Part of a small language model's weights.
Training: a variant of Adam for these matrices, 752M tokens.
MLP neurons of a small language model. Each row is named by its layer, matrix (up: input weights; down: output weights) and neuron, and shows model dimensions 192-255. Each number is 200 + 20 x the weight over its row's rms, rounded and kept within 0 to 999.
Before each neuron's rows, "raises" lists the tokens whose logits its output raises most directly, leaving later layers aside.

raises: ".", ".55", ".67", ".25", ".50"
L8.up1253,206,216,189,204,199,193,192,168,237,181,181,217,184,199,156,197,231,212,210,189,151,224,200,232,195,204,214,223,194,205,209,204,201,181,188,184,232,209,199,203,218,195,196,209,182,181,209,194,227,214,174,172,228,152,159,204,166,192,231,218,180,188,187,175
L8.down1253,233,210,225,188,221,210,195,180,252,217,224,172,205,201,207,183,208,213,169,207,193,200,219,194,221,193,210,211,182,207,216,225,190,168,189,213,212,204,210,187,189,229,159,216,206,190,185,181,159,201,207,216,232,188,201,203,192,178,209,205,192,199,187,230

raises: " days", " terms", " years", " words", " minutes"
L7.up969,204,214,214,225,226,210,200,206,168,226,202,193,225,206,241,200,210,181,170,213,210,184,199,191,178,198,208,165,172,237,193,212,221,214,192,203,170,210,217,194,207,173,230,196,155,232,202,183,209,204,173,232,201,206,199,239,188,167,182,174,207,192,193,201
L7.down969,193,217,214,194,183,169,218,208,169,227,172,182,176,173,212,202,204,191,187,198,203,198,218,224,193,238,191,185,206,225,183,192,198,188,186,212,205,212,191,191,203,203,227,228,207,201,155,201,193,192,185,166,197,201,203,201,204,196,253,223,162,177,201,189

raises: "tive", " heads", " legs", "tif", "ved"
L8.up986,219,214,203,225,202,203,184,213,181,200,180,196,169,170,199,210,203,179,184,224,208,181,207,209,189,164,213,216,224,253,209,206,182,183,192,235,192,201,208,206,203,209,200,193,196,185,206,186,210,155,159,178,193,161,189,213,187,214,224,232,205,192,201,210
L8.down986,196,190,184,233,204,185,187,200,198,186,172,208,160,207,185,205,175,173,199,205,212,171,230,207,235,201,184,201,217,213,219,211,196,172,199,204,182,201,215,242,187,190,209,194,178,195,205,187,203,158,191,224,174,197,200,180,183,212,222,196,235,212,194,238

raises: "Q", "OT", "B", "K", "A"
L6.up1455,161,191,223,233,203,198,218,240,202,184,175,169,160,228,160,195,194,212,187,202,201,172,172,179,214,200,213,209,200,190,203,218,176,220,221,211,233,224,166,203,190,227,188,217,183,210,244,185,167,150,174,190,230,177,194,217,188,169,194,174,214,188,201,133
L6.down1455,205,212,204,170,140,205,201,183,223,192,204,223,217,225,222,218,236,226,200,184,217,214,225,179,192,187,171,193,181,209,165,207,207,234,187,194,166,215,220,186,196,189,168,184,162,193,208,198,219,220,214,170,215,229,185,222,193,200,184,229,250,172,176,254

raises: "ates", "ries", "rate", "rant", "enter"
L8.up647,220,150,202,192,224,178,199,200,167,175,168,199,195,223,171,217,161,219,211,201,202,193,179,221,185,189,192,188,207,182,210,228,215,206,176,199,181,202,185,185,204,192,208,216,205,218,201,189,188,200,194,216,200,174,199,182,211,221,188,223,192,190,213,225
L8.down647,194,169,194,197,199,220,232,192,221,229,194,174,211,168,200,184,196,157,182,206,231,200,197,184,179,174,192,184,199,188,167,183,214,203,186,192,223,226,168,200,192,198,222,205,200,221,197,174,194,215,214,186,187,216,202,220,200,200,195,211,238,218,225,214

raises: "d", "est", "ks", "z", "dis"
L8.up1133,173,218,195,211,209,191,216,210,194,187,185,183,203,207,209,199,216,190,195,225,213,225,185,167,169,208,209,227,205,186,218,178,210,233,189,178,192,224,207,218,217,192,145,226,182,208,210,156,196,177,214,217,193,197,232,233,218,272,213,207,236,208,189,185
L8.down1133,222,175,235,215,195,190,225,211,201,224,204,206,222,195,216,219,197,178,218,186,176,192,216,223,200,194,209,162,205,195,221,212,192,212,167,210,209,220,213,209,204,162,256,168,214,186,179,194,226,237,180,183,230,217,193,199,189,219,167,218,162,189,210,172

raises: "’", "'", "lie", "-", "rise"
L6.up1499,218,192,232,211,198,194,220,160,167,217,220,203,214,207,186,200,235,215,181,214,180,206,197,163,212,198,233,156,171,191,205,219,205,196,163,200,183,221,203,194,192,183,217,167,182,204,242,207,181,197,169,237,219,158,209,169,152,188,215,223,205,200,210,197
L6.down1499,190,173,198,223,147,195,215,168,205,231,220,210,187,194,208,206,180,208,251,165,191,206,219,210,204,185,190,191,177,212,203,222,184,211,158,224,214,142,197,199,195,209,241,188,211,146,178,198,212,218,181,239,207,191,212,228,183,154,215,177,203,211,222,190

raises: "ally", " outside", " when", " though", " where"
L8.up549,185,187,180,198,201,192,179,193,179,180,217,223,194,195,202,233,222,177,189,187,160,247,213,209,184,193,202,215,211,183,234,183,232,207,199,188,193,195,183,220,189,200,164,228,205,161,182,166,198,190,203,173,225,203,191,183,212,179,235,191,213,211,245,178
L8.down549,211,232,191,246,220,210,219,194,168,220,206,187,188,203,228,169,181,213,237,222,198,173,176,162,276,198,187,173,165,220,166,202,176,196,197,222,197,178,215,194,209,226,221,212,165,235,219,170,205,224,218,210,176,183,223,214,246,187,189,191,212,218,175,194

raises: "y", "ique", "yl", "port", "ical"
L8.up1189,190,205,197,220,224,158,188,161,175,186,178,185,185,218,189,166,168,202,172,195,194,212,159,198,197,203,204,191,170,203,200,204,196,228,192,228,198,223,179,201,187,198,219,189,200,200,201,200,207,188,210,175,206,204,186,212,216,207,221,182,195,221,206,203
L8.down1189,172,216,212,191,211,184,171,247,204,192,201,188,236,199,186,189,178,190,158,181,180,197,207,219,179,201,173,222,191,208,213,203,224,232,181,205,217,213,238,137,182,196,179,170,212,192,164,191,201,183,208,148,187,199,204,205,225,202,221,191,214,202,198,175

raises: " to", " into", " towards", " Location", " again"
L8.up431,200,185,192,192,186,207,174,199,227,215,200,216,166,207,192,229,212,155,207,209,212,242,184,190,178,191,203,216,178,214,202,188,202,191,181,213,172,219,158,171,195,185,159,204,196,171,198,204,190,187,223,172,208,167,218,210,199,195,211,171,219,177,227,210
L8.down431,183,203,221,175,213,157,197,209,211,181,216,192,188,230,203,209,164,215,192,216,206,183,191,169,206,188,182,229,199,191,199,198,229,165,156,209,191,193,194,171,167,214,191,209,171,186,183,210,180,185,198,221,208,207,196,216,222,217,188,174,219,230,236,202

raises: "t", "pp", "ther", "x", "ot"
L8.up1090,230,208,207,224,193,164,176,178,194,249,179,181,181,185,184,193,185,218,194,226,181,216,174,198,178,158,231,171,183,209,202,202,215,166,201,162,237,212,202,205,216,196,162,204,193,225,215,166,192,219,184,204,216,175,204,190,200,210,214,236,174,196,207,219
L8.down1090,187,168,202,208,219,163,202,215,236,206,209,208,175,188,203,182,218,188,140,191,205,205,172,239,256,227,195,213,156,204,198,198,206,172,189,226,205,212,200,211,224,174,229,193,189,209,176,205,198,218,193,175,179,195,209,170,218,192,216,242,168,206,228,201

raises: " year", " decades", " years", " months", " centuries"
L7.up306,214,223,191,210,179,174,240,183,227,200,189,152,184,170,178,165,178,220,195,230,198,230,190,208,173,165,222,187,167,176,155,223,197,276,181,202,201,208,229,223,219,170,206,243,198,204,220,162,186,203,186,188,208,215,214,174,180,203,199,216,228,172,220,198
L7.down306,167,186,202,204,199,201,196,181,234,176,211,206,212,174,187,199,216,225,183,248,201,216,224,184,227,214,214,183,174,183,179,222,185,179,213,154,223,205,201,229,195,152,230,188,217,199,217,240,209,188,172,200,223,226,161,213,184,185,202,193,248,186,220,188

raises: "ist", "ugh", "up", "eg", "ule"
L6.up730,221,168,192,205,191,186,191,200,204,189,200,213,209,225,234,200,165,180,203,164,229,193,192,208,204,166,199,211,219,202,196,215,239,203,216,191,194,203,190,203,216,182,211,197,219,196,182,173,220,168,174,210,183,193,206,214,170,258,190,209,211,171,204,203
L6.down730,234,210,206,190,240,205,179,213,191,213,207,180,197,219,215,209,219,208,154,208,181,218,176,206,188,176,157,192,221,220,226,191,203,182,180,194,207,229,212,199,210,209,218,142,198,210,222,209,191,219,198,206,190,188,196,183,216,202,176,209,200,210,193,204

raises: " west", " north", " province", " northeast", " east"
L5.up207,212,194,176,175,189,189,168,188,189,188,203,217,193,165,187,176,183,198,192,223,194,191,192,192,244,178,215,209,200,202,164,218,204,202,205,212,230,206,181,205,195,210,196,196,204,228,163,185,181,222,169,198,194,196,201,172,176,220,195,209,206,208,200,173
L5.down207,153,220,178,186,174,186,201,194,214,202,214,169,201,200,188,180,173,185,243,194,201,194,195,215,211,198,220,170,192,208,239,151,216,141,217,180,211,228,202,216,214,204,217,196,213,218,225,200,198,223,184,199,199,201,210,182,174,230,182,178,222,204,171,185